Weights of a small transformer language model.
Training: a variant of Muon for these matrices, 356M tokens, 10865 steps.
MLP neurons of a small language model. Each row is named by its layer, matrix (gate and up: input weights) and neuron, and shows model dimensions 0-191. Each number is 128 + 32 x the weight over its row's rms, rounded and kept within 0 to 255. Numbers have three digits each. A neuron's up and down rows have the sign that makes its largest values positive.
A block is one neuron, or neurons of one layer that tend to fire together. After each block is what it responds to, as a language model described it from the Wikipedia text at the highest values.

L8.gate74:116165050113175102110136120104152100167104115111150129154114192154112129214101122136111099071126082093162127134064097167123119138153160172136141138175217113117138156107131185127135151126128087157089119129137137088107176134069109135126164164116133193141054135144152129105119151148168109069133160150056057075136185113080119152100170193158171130092144158174175147096139151117136128138133108127169105125155060108155096160153094156097085100134094081086130136096146176113117106086134190073126106156141129135076140151133163139157140159113144124148193143151138121090122168095132110065
L8.up74:158109119113161109146181137134127141135157145076109160198121107091097133079163106158125210103111159174133154145088094083132125135168160141151140095103075117081159110136187130178153164130187104103169070092084122141167146126147146167083141103154180164112199176120154115126219146070148128103123133098078124130108108084073115142107158148144136143131133098173165130115163110115211141191136158129110085114123134181126060112086141109143091154104137130088133171107140177129141140128178161099082131132117098149156049142111138103173158108131122172150099129192188191117122134101123082118
L8.gate108:110191143114153132156122160157149157120122187110132166133142160141056173109121142134129133063101143189167155214172101173108141192065194177132158126109111131124147137073180130170159160080124087169157119119080164113113117124130075110114141103137135185134140120126162117142125203111055100138133116145127139142143142111098127151087105167123191119125103146132161142159106174102132131187138152127147102108109108098175142113109102114122120105132124083102093120072168172087141155067085187161151121119098183154087184099154164094179121136094146086124136116180157146230142139082110137142
L8.up108:147135121100188124121117153082153098132119154135126084148153131151053111141162124134172164107129142091122100143135113106123146153147109177115089038140141164078166156140161153160160099095170108138117190081089102076101119164132094138164124109112134168106136073093098113151064114122166141084175167100146108125116095204137099141123127143127184113085142120126131158159119185140160131164163164107159098109125125127145116152097045140130100134155077078192120135075112148100105094127085178108132059110150073092073109083149218192144161114180108191119123164118145145145083151155162084110
L8.gate189:066033115075170137067122120132198135135100105086095125166098121108142131075138153113121118115120087165134202141113104120127080126085063104146144145153125153149150083154115163112158161125101141130114151207085156163164135094130215139091149114150168184132127155176166082072104156120176114129151069120117046182139111145094142129182128120104145117150205127135140134126136078095150079120145150168176171131141122153109152142122112113155127152148152084056161147132123171110135151132145122102112116114152107193111153176149123177132123153142140125218139128132133118076111165099174109179
L8.up189:158172145114159114125145096127099149081141098076135103171108077108153098120075111194133217168133134089121241142130168096164088164158143089138130124149180096171121104179145126109166159088106164121135114129108115165170145111164076142159097151187128142179143152161137152107110124167100133119091070102138158100220156125091136172161159095130141182082135099157111076107132141132122115197160096154086110080102075118102115096159123158151154175109091123097113133171151127137144113135090110118116055151167092114136115134221135168109062128151135102080131117129119127098142161103154133129
L8.gate261:110087059143121141082145121142119139081132135160167138114160111140128133141121123151126104127078098110147098191130176112140117165116107179174053117104109125149172176126097161139153091123194103119169141087154098110181140097123146161091200074109153118084124137108158162141150143153145135080200119155127149118155122144099105133042109117082174163137116165076117138112158120176128080165123119090177120090123152166131110132112139121034162107185154148086155117102129183099058120077157170112102149112179065136143116170149137138191129126138152151166197100109123170075103078101082108151
L8.up261:115107111116163093164148097105073112135119146156136168142136078119084162105069131132089137092149121114093106131129098201148166044153196165158120096187120111125163117071117187147165212177217111104146092086147126146118088185127064117172133136150157122130099143153152127166177131144156111095142159157137122125139109091087194122142132091110150115146152113120176124108235149149082138149135084059123120161136102081131068113115091065133129110085105125129144111139068096130149114097111132083127142104148153054118164128089097098169157156142106125153129133128116134117156123107141152058
L8.gate461:136117162138139175095106143102149167110142120113203125158146110145183132114111127092104167097101082176138081099101152145178117130142140156109132113117084127193201096147216104177126133138126134070143124071082105124142098155138133178128128122165160144133162140126117116024144158109115101102166090121105102154130128188153174099049158218141159063119093113143168139162113183148087163116150167170144105140121138182102148070120122110099118191183108154093121114179121149142145132084096116128146096119131128109143148142081107154172166171107118113080123041110115129141129190118139093153
L8.up461:129131101107165158149061096106167185193107133120065055118146109169122113139114077187076130122117104120077091106103120129146147137091126142101151099109132153137192124157194144177166179144163176146110096109178107076089169097133167120139099126189165176175156103102144138072093172111155128107104102134094094138161084148102140105148125090157112134114146154141120133147133154134152099086158152136120098192139084099087116182123134112132108142147101119148207165153172182117201126112128161128132127161099095129116066089141166153128170152075129153177128168055195158124092146120086154093
L8.gate474:147104147142113122143141122125127173166172151071155159127141186178168138102120090099178137118082077127121079087053073123146162148153116132101088122176119096153131061156126115156166140092191155107156163131171139095147161100114092138168052145205062081158179122118125137109089106159123164119117112106105067059128112095132119155113111070143111145127169165105174137113123127182144144081177082119112163091094095152159170062150069118109090106133147116148127190149128126116146094116130153089128071142154142098177109135166184166166131136139085108136108097113144136208107171127089141110
L8.up474:135132123087151109123128068118150121091113150119146115123099145075117158112125102198113114093121174186068133078132150151172131199118166149132145179125104165112149203114128114158139134140144136155114088144111137190085131173134054132115155150133116126099121139150087150175111163155086153069142035116094097104139099155147158143067093125147144194144179097118127146165156119087092089111114189170134094126050121139137110138153095079103162169087112118112211184163121111082123173170110157171144140090152084102110104177132206153123107162152171147083115149125129111075106170118114118135
L8.gate692:126120132192178106068188161132125124094086190120156137093125153109089217112122139131189131082135147172135144149123121115187116174115116132135096201141138075097106141174174148136110111062211129140117169043189152095087120120133132129136127162180110095118157148132176150131109138143064091131110191186094107137169066128121091173126171173119117114189144166133163146136103134134200103149169120131116067082115095164158135153188092126099101146142097089142075211163090119097104157132129156120089122122136113147121134175128148153120140170133149107151129142145151153115122133120098142101
L8.up692:107125121141166070131122148132156117147132158127123147125159116163154150131100153141077049106166155185118157082112140146126102161102122200151077116080115076107107121125154189104129076137169176154110173127203138176120172145083164081131145099154103124147075138148158131139150140129142119169123103197117107139113141111074135135156120170126191021144113116137161109071165141138120151170144072174100140136080137123147141130100095142090128119092075068169131181116160174092071114152120093138139129106211048125148193137112085114134155134087105163170148111103159121124135066102111114134
L8.gate719:068184157097110095118127172110127097115145110133087177120160127089135176083129148128172145135123157139111100129102127093116121185152097197155126146165062106139090137091071125131144164145184178112103086086130110174117142149147135153133102122155164161180131155154159120131141157093095211116153096189121175129126121109118135164106190127161150051130163112094084116167124154114143093139058109087124182104140097151120102169122106022083117099166148165092115154125165144121145083092115146160166155145129139137117123130132033167051105082097113113136124102132142144127121083100076121061
L8.up719:173166110088113156104114096098129082122097101089141157066157139120122156146112139185215154116176093115093154140102166132085156173122081200108084148142146111061048146139110095094122160152178152115143111111133142132084108105132072140096126083136171151121181160122147118121197123165123147091097087139084150124154116153090136158131152127115177124092129169121151129192107190164159124129115120109120140137135098129187075115184107068066129061125156098114148155103100143156152118093166099160116165083060114128139099129117099102158083090120145080082100146130118167175095113142063067105
Description: Verb stems before suffixes. Word-piece verb stems cut off before an inflectional ending such as -ed, -ing or -s, e.g. condem|ned, accomp|anied, sur|rounded, rec|overs.

L7.gate87:121155175143127193102134133111117131158054128120144167139127140086090180094141074142131120157104114063154139165033167203122132135128122110146086177186128128145161108160092136134162160102155139154155122185128094172119121216128121144159119128174136142152121066133197134114134117121138196115143151118112128150110153058182153123077147159147127106103095116120121108156115186127145145170088158098118112085128123102169135102123065101089131107129078118097124184120148123112106053124152140114172147095094154152058195091150138189091125098056121070112140127169133106196133127107152133136
L7.up87:151100186137137154164146144121164092182145104119190162116142096111151124112154090160151133121087098084114145126112126140112122134144093113141125123070122126122176169164143177109112121154091131102205163105136073175131106133180174132119134144109125100109183177160092119173126172160166158148176155134125143178136148120164135147159114145138154143141174072118125100214188110152142138135066148097159125120080140107174063125176070119097115104119177144115099149140221157149110091123232136073089084076057118126098129104092122135105145040129117111128151124156103137101115127077096118084
L7.gate223:090118161139127145112072163111130061122077160067166129151134127140103159156100104077140124111176034143135105042098143150129175112123142170103121127170085087123154168104108136135146150105081132124137125098116091108162130133123065103131133127180167066156064145167154154080161078116095126169133053183115112179158177160131108121115173128123203106127144167161100140132122112104109155099106121141151177153108103090097080133108102160069140113165072104088106145108153166134122130110183175216153095146083142086116187133088142158087126125098095167159163157170146100130133116125140121091
L7.up223:101151170074104230181165097175168163124139114128112164068155128125090088132134144083144097171122115133120085149063109167106116170101102093124183159184122159123115122077148128163107146067111109091119102108145117126139114092085170100141118131092095169122121089079108136165165123220134186135180125113152107147100168132092086111120146192126124157143116141215123142119170095189106153156070100109132098119112148111131078113123125133069171158119088219166156123148147104149116118116165117170096145163113110190088143136139076128167130138127094153152118086125123169174157173147119146103
L7.gate337:139143139120177181137107126141130126163113126087147130119147080162099138155133086188187138131117158120094134170062121229112162105196143085159063120130091112094153135135153168138136146110144105113148123095126119124121144104173144118135096155111187180134160105111158159144187172127127093121185108206149109117086151088142093148090179119115181126101141055193109154148173130181140150079066098126108080156127156141127087135112068101097127128089116106102135192097149161151123171139184108114102071112119066082082184104164156108176148095110149166104150167163152143150143168118148127114
L7.up337:097134134173138127148112135147176168110145175129123137166119099137066124123133054137128171113143146164092103114128150194142132181151106177127132152143109131098213133163132170200207121111199134086140092183152116141107126127176104119159150101128140102041114108083165159151117123104168130137115139131145136146132083113075179128116143182163148118104143140160116102140191117149120130126109072115111098120094081149162132161104100121084067118158132173166152163180142183093103086072225132149146077152172151121120096090105129151130164075105072163118146118156098116201090173121118116126
L7.gate394:162141174129084149148100161127119092067128154129111157076141137142131134098142121163191139118164134094160135117061149155153153137140101120139122141131096154047102115164105099136116166190105128110136090154125133151136151056221112011130135137146190151077160150095145119104078141112096155176204189122082153147091079050139122141116146145132125068103158155148120116143174081088119093096142115099079125158116130102131092094143113112116143113142092090144141110142151130061082120109213134147098083115101100110118122144149114125115203173082166097113137143133173169136112084150138104124
L7.up394:124127092138185165141147172159144145094128139093134147113095130162168149123160080184161162116087149113083114117110131134116130168152082155139106156145099096126081130137116107107131207167094120061173113175090097127146169152128185148157178128202132192121158070127159146145134140098169170148163126216071102096138104105144136101101199115136162104119173153151131105117110166065149093187089126139083156107166098146139049146153054101136046125140138094209102153096159091088090141110145124085173123145125106143110126122157147150133148133110168109171125139102124170158128145133123069090
Description: Main finite verbs. Finite verb tokens or their endings (-s, -ed, -ies) right after the subject, often in plot summaries: kidnaps, attacks, announced.

L8.gate272:089162106132107074152152143087177157140086146135151126151150177089113143183143128152089113113169146154132140160169081112130091119131062156128123133109146146168187184135089150088125147129114084122186122126110143122194088119079057129102133169116132113077084084127059116131079150135092171104089092105137156166150075134129100148132116137121102114075132128041079116161118188072190107054141143152095143196112158095122167154119103101178141138115072136142149149147132116102128064136101188092155111087077122168167116197141142125075118134132144119181138098133079129137109138126115078080
L8.up272:138152118106143116191102097083176114088115141128131107091116102110175129053146126185056101114136092083156115084093068156091116132206104171114078111141146123155155129113112124081132129132139097107196151171126058064107071132110084163127135121091116157158124134102165061142122113105065087139174083148159101143104133106090118131053111147091119150105049086116157149175135142049116147121178124107116132174124131078125127118115156123138144131164125107132126128077118106152069177065076109133137114119180097168150149136100122133152109120128150138153134134095041086147107154096070100106
L8.gate274:082156097165072167110109098129140123152081085191169121152072082133149156131108114119188214114164119104140161119181174145119152100129127183139131165114096180133101177161123096124171136185099125080087088154183083104165091102130115093141114093156190112118140125158147144127113160131134073102184077119153117170137097126066111130144129183127161075118153150136099148127172103075197162118099112072114196143095154088140139128130107131111155082172116097133135134121077142064128083114166176101113175103104148138178129140158103143127198122118166142132168107092163165130079086125156165105
L8.up274:144121119137117153132145143150171057156078087174135169104150103144110186108139115111112169127108130089136159119089128153092132143149181117107154039094100138155114103090129111126132197135102134123130166098174145154121168092113111149145131153180196156102117147123138115156147100176092169107155169079137126123157102078113114133231143136107168136111082157197126139197118163086146119134132139144165167114140161177161108205149077086167164140173126088156138125127067117101096098131154189068152172159171081123107153194146121092090078107133102206091146112092088168124132149120125107127
L8.gate296:153132113123136100178134124105204121122131174106119089147171108113142162051184150126153141203150087167152113156124147135148136152112128184163110130090169106116131126083110120148120121118141080203158141054111159050096057129117086130137077094137105103142153123174100153113102103141127142102108080138136185132096107156186061145125070131171106112122097104104142195146124107130170117093063178177117069126114149160174071093202126089110146097153178098158129081140108151107134126112125153079115074157130124110104120104128094168177116163103102137101112131128147120222123133104145089116
L8.up296:126180114121107124125163124093080161078119116145126109106112088121091228153140116146148111165141098132127142130132095175131107166183216187116120088115117117102135163141060118129109156153089135107159132137122124130092150120134062085170092137121176139099147144052143135083141126190092087152111099146135134135074111141103146132146152148070145136103136107225097096105104192079148106120103154123106118129088152202229079139144160142087076152152084070144139130085142124120088166147095094122118179091088173133104148121126121110148121104124119146194112120084133105156124153195146169105
L8.gate363:141137088090098079114106093090060129128096141088081096153091140066137140144111135123152112173059109096107083171128084115135102119116168110181129147126134106090103123086081151092099171093163132117111110128148147086124138125144203134171073149088143193149141088138136100163141151095100088127130078082218130123136092114177080172137099102072135092069144149110150119094140148162151106119189068164104136151140082097094091101111138151058174118133182176124136153066152126134180153150227143163160142135133145135126145122145136129085095097063082089133125116144119138136153084118147109166
L8.up363:107160131116182136153173074233131106142085129159127101106152139119170103117140100110071132134127103125125092127186115120141093141136179073099143123135120160105072158112180133091192117094130135105163072122113100104148157173127134062114099100080136097156174096094167092169131121133070097151180114128126152133077103091150140203149120077145138118130080139140174120171093128120117150081103071152072184099184149080120124149127157135190069205126119114159164142133161166148149137189111116084093117101177111148121129140135177129098114125093122070174185143081125104166146126130135117175
L8.gate428:068141113133146125140111115100107104136105086080160144153125154161110116171115134117091079124154087186149083120099068128065180176115153132116159079146138070112106172184065110030080146160107108131141135195121042122157101165114126097177039149126136122137074124125134161129092116137124084109168099098092185156117119099127100145090130092152113108091101107109088161131209144091184111128126148098086091154085102078125126165143148136145095105091126153106175172125128141151134083073077124132154108142105133134124157116105097116106138165095088130131159112132115177136141067207148100114
L8.up428:108085161079112105114127116045110127093133151136153155147151082072145129104117155146137201114210151087158120098115112130106113165132152157046149160110125125124096141173158104134106088168102101150141094082096129111115137123112163120140106129160163124119140092124178152105141087177168170053108101169172132128099084174172084139183143140155099139089135150125098130098190127169135130150099139152138211099130114091124115138106145144142055148190084138164092191096146106118156116103107144102119088090089180158100118137044113091116150187071136086135165126142111140079197138131075136161
L8.gate440:114144112101171103174069151092150147154136127083171140129104123127084130112118187146138136183113091138153125152168119161104113155151167171146146156118147158195140121123155168132155200107150103166101114158091054112135116101182109118105115085120198163109175063181176167146144171152136186145114122057130108147140089086139138065100108104154114116135185147069120172108125111020101157107137131166131114107183137108176105152085167105136098131146058153124116122142053087152073081126133143109081153116112172152138177090092146139150168135102115122162188124106099105124151159129142119093
L8.up440:135156208162136109139160150099104102115096093106110165154157079122167144111169173103138188127127090099074033134168096126081118178140110182060109112132157120070090088096063157090107135142107108092184169099103150109123091143128085152153139163182142122116112136091153107133067100074123155086131114125129176161104148112140098183061140132156143137151064150090127113133135184085180087141097084089163136114099100111154097079118143148133161087183126115122145125109168100154121126118095155149157103113135177169172134137084106122086149160170129170160083127134112140160055122142098146191
L8.gate536:132122123241171192131108142104108115132092142131141112120095108101151135101143155126103133096116128125098094085121154178133140171146076163146065155120156171151150130141129156154071096113123079070214151109160171113144112102125063143128072117094157173190138091113088114124177115122102059119118085126116147170162115195181084144165122140072189113081124160083131156100158184125138128109191133115145107248124115146112145116106080141152107110138129119128158154137158147109136105088156141122169157144156165129169134077076087125133107080126143150137202082142148135116108166119138124129
L8.up536:153096067164130136109036082109079134179114166138128071133119162083153120130089135141147145084125137112111128143106133068160163155068163183147142180053124140124143129174131160170131156167112132094116144178055085144138132125164064137116098131157125165131178100110147142139088151096129103142166074179154145107151151108111092181135130081162114058088088147088176066115150154126128122039113075148161132131107200119105144111161127181096085142127144084171155144085160135112107147076094148178148109134178122110134127160130131161167100150148121127168119100185145147135085143095105172118
L8.gate747:148117079127063071144109129054157160171119140110143148126141150118109163187100090084103084093147128115091144155123143192168122091115099131163192104105126128146135149124152135157108108120111090132123150124138106165115122067174063168130120112148139139154115139184124113129024143101133106146124075089161130137152134154203160174138059086094141158086185100129082116108135074109120104116129128129168144196099087076136109136122083106186184136115151116131099102159103121107180092185116197051176120173147131138141156170126145099088100143076118134201157134118111137152106141104142120177
L8.up747:128122092086212162106143104112157074140124156113137138090089127115114158127114093141114137123135123114157091118136132114074173134103074151167179137145169132158078096101114125063174080152118082142134094162136139134149121089114156076106112154242202145108164050158088103163159177123159204103122112185136159159082124104101116091135135125162148166138164146105158112139167134103093113088204165137151081152133109165124171121104117140151097091107143074075114128136148116092133067112151123160111139113181164154135106125063087158136106063179119149113132122136062127129084165155120076141
Description: Day numbers and scores. The first number after "on" in date phrases (on 1 November, On 15 December) and after a dash in table scores (3–1, 2–0), plus table pipes.

L6.gate242:144125138161132064158087156132181182137121099111190143151153142127098124070163065134118152078141153090138194156143107113129125103244078082164111171096108122112138151089080072109167093084152094118110099196091097088132063103128051128115091121154123111122106147130190111152076137100141139153150150142117108099156134158120134150116131090156159091059079152183088157100155060094142125142098136136078143087080093188121116114102133130134147151128141139118084112123098108188090089117102098111111134115179142104165152184175167114164123163099122127108131117170122114156145080135098117084
L6.up242:112109152171167146153135130106176137142128146092164158138184129161159125158136120116114134142132145107107165121112100090126125102107086136153214084153110100116175156108158089162125086140144102155160098187074084116123078153135171158166130121151041160120061144133161133150131134187117194130156158042128101199100128100129126084080128159163157160089117138118102151096111074060091128113160134100047169133141117101099077093146169177099090109116088132138147157151146132164123172091087131138076125154182114169189104140121107197109149151082108163119125114113152140179087080131165082139
L6.gate767:136131139145130108152093093111163166100123135102139098152136106184134143126112164126115146182131122108142069116108051182117160114160163144140183170121137185166118174129065120102139161108134134186199103144137094048074131129168144105133108124151133089178151067164161144137094114175123164165129081110158097169078096214145050136131136142148185130101110142098080133115089100128139155098128057113129101117151087134139118150158085099153143113203120151118139107132070209071112113103131197057093161097147141132141100139107134093133130147129138129146173092133130102084205115144148136114
L6.up767:146128135142102097146100103132149111064157066117137116135059165170112176114155079115133145116080095131142168098179088083153092130127139135177130145092068174111147144122099083162141166103140152151143085123082115110137089146106066082152144177160122033134068163106120075175092056137120085144094133088128114157065167121116139136118086125178130100122087116109116132093070127114123179120107130140135160148131161143126075144120096122147119135161102151157075153129074092183086085066179083102125106105069152100166155110136113123125211140137143167146128124127173145160166107073096112188
Description: Fixed-phrase prepositional objects. The first token after a preposition in set phrases, mostly "on": day numbers in dates (died on 9 June), loan, on-site, until his death, above sea.

L7.gate95:146110143156143100153123186094141160102132135166161109202129110157137127196141155178154097133118084192171124119144116127137106134112158181093089150143134126146047128128103085189151138149102176149171081091108099141110078072139108096143053098138137162053087166150188149124134117115112167139091142058114114119164077121111104105123151113064141115138154181142154143155148160084103119126115116154108124170206154144146128170154101156120156123165104182106169108121086133086074064101095133051055115115089148118141158165066118125090133124115095166182079130090108144121148104129160127123
L7.up95:114124113093113126166056137093124128100111093098110080157062090139153178056102121093129145114141129176115170095141121087113068073091154150115144153144170150108151136139109077142188163152174102116141100164092109113166116103146106131163101169164169130111144116154152108178150106119135148108154141097121141143063135090137110132145140099163092066105117153107178096101159161035136149110099160062086097221161083119114137090166154154127153094092152134139107097093134130180110131102135156166145178125143076168148117107062139104136139160095114167116087115117045187101100179137187155141
L7.gate215:117113169183114097218128101152113171063121120113124127081076092127107140085111135080142130094152154126099134124152099037119127131147132124153179109124130128134122164164100047151136137113095147159129127164119076110100112133123056130127086128104078202074130129099165098126112195136156126162123103087102151116117116134165125141148128129102125078142143165086159147184181117096116156108097147155147199117135091056121139074179177151148141121107153172180168131108132111115093127162134165073069137126106132124169152079136084120071120165090192111173152074080105155126057157130146159134
L7.up215:081078157092181119087114086127144122122135117066142115194218119140160157111111151106117144133175093125141124141154113157084164092173106171147116140102150144118117139091145044101121135080112119106131125088149098127125116142084067127151139075147117092134162109088138116168090098145122053150101093168161163117096133122083111097157130128143076135113112168188114115062135174092073092105140094119143079184117167030126115103114109200135092096107085161148142145116150156155101144139103172115134121091123124105170118149166134138176150140140228173161150101084134177184111160125137164122
L7.gate451:164111167108113115098098130162173139153074114150111051121122086149120087069124127116107082112122164069152140131160159130118127121145130170123100089138166114143143218082119103165113141185163174166141072164195153089121091094158096054139107121161042088101116118160143137182134154182115143150097101104092124155119108169182117114139142113117146067155086141109120113102070097141097123147129146138133158189119172141087119120149129160144152118132096130142144094202120089148106076079175097147114122186135151118177108107134096061181128102092120136105092091091042166131093107157116097115
L7.up451:134123152174095145095138113051154072111121152142197169083154127168143113069108164091122052154116106143144131163137121153133101132073178166024126195137111094107144167190102114196212143165095133151119150094162109108134153143153134138116129173122112188190095161114077103164091149101109140135132123150133126150137153149103052108123128152126093144128122097103134055165144132112139138136082135103090126126122143064172140062145088074161135136138133110120102131163136132185118110093141126135079149167142108121184139111105142085121070134149096146087105138124028146147092103113153135145
L7.gate564:109135164163142118128069063105123215159105151098187130094143106149100200107149096127141166138057080157098133233147106125102092132164107169113143151100166165130117158126111085137109110136119124162161130145076100093154128072124040135179123149173089115124116150148156128110141069154142149139122112124084111159091084168193091156119106111166156094176117175103103113136182139065123138126151055123129117056124135120170160074212121105121132153156100058101120138054121124148128151089120112141188132132110128143126146134135095124156126101142131166121153134128108088196110107120138144136
L7.up564:171105120122120123168106102042096107110134079106132121089171134176137123109181174138147168094112104087097100158197125146153085149186166194107149126112140113153106174122137079106109163137157141125156087058127117096126114145162073086101106068140159137112120137130139119169112116175113159123138166122143180145087087189106131116180046068172092124131160104082204142079144191113107136133133102131116091100155147133189094165180125160110087147147110089111128103054088136099117127118112175127104126127099166121136141152111126116127165189111173110154106095116129112180075049129089130162
Description: Date-introducing tokens. Tokens that open a date, like on, in, born, an opening parenthesis, or the day number in On 1 February, mostly in biographies and histories.

L6.gate733:059115109105136137125144134080045136162112190079149071165089114110069120097145091126186135094075109188128106148138106125114114185093117156163097132152090204071138107150162177153121162128168131080173102152092125089084137131122060078167130043148146151112157135127118131161063094094148104132108079205100105136147130153087138159085187088162153094148120135138096163143136132143092131114111150124121118117137174070133127171121091144070124146138136099130130117154128163122149092137121133100117124149164077134154100115178130072136098151115105133102189168099139124137180146104115032101
L6.up733:075089091131101154096133107077133122156156156123129174186159135162096125157133102151065135108085140132058133150129110095136137094116127146136088187149149138119183145171115093082146139152163171153176103175136103083144164127174065110166152094152108143106137108075178140125093161063137146107109150149071087076144116115104149117124178146143195125125143075169073154177131183140153105104107147071128096146112096145146124131118138131138110071153125120042125160141144195174169126162119127106115154193181149155129120153131155104119154108038117071161145086151158103157190128079119111079
L6.gate735:107105149129125119186162106098132110133137125094151152124124225141081137163158076103105159113069086160142137158084072135189119109104143136152155146143113218131142088139098110150144084169136158140155163135129169148134129105099124103162143110092108182128132092161118091154120109184095133121152128118064095086182144124133124135144127087115116166133199197112082124112103114161083140100073138122114161112112116089130196117098111085083172174079110133118115111203099139128156086119098136107127087093159081095111108108084205089137121140167179163028122102107152182187134158146136118122
L6.up735:079138106171105106138163110148079088172105150197131117109095149136081144100170140147127107151087124188204066175140136158155174122103154119131141101125117135137151130105162126107119152116178143155079155141073135143122113114102098126174137094104178103131060156112197129121128106104143142088158072122091206186117110133108065173161095165135097141156118136180114110135125064157089144126094138112140122173163144135142185175143156102100109146163114200158135165091136112119136141126141158144114166128108118097110116106128109149069196156103122202104193152117143165119218112062115074169
Description: Split verb start. First pieces of verbs split into several tokens, right after to, would, was or an adverb in narrative prose, such as rep(rise), mar(ry), comp(ose).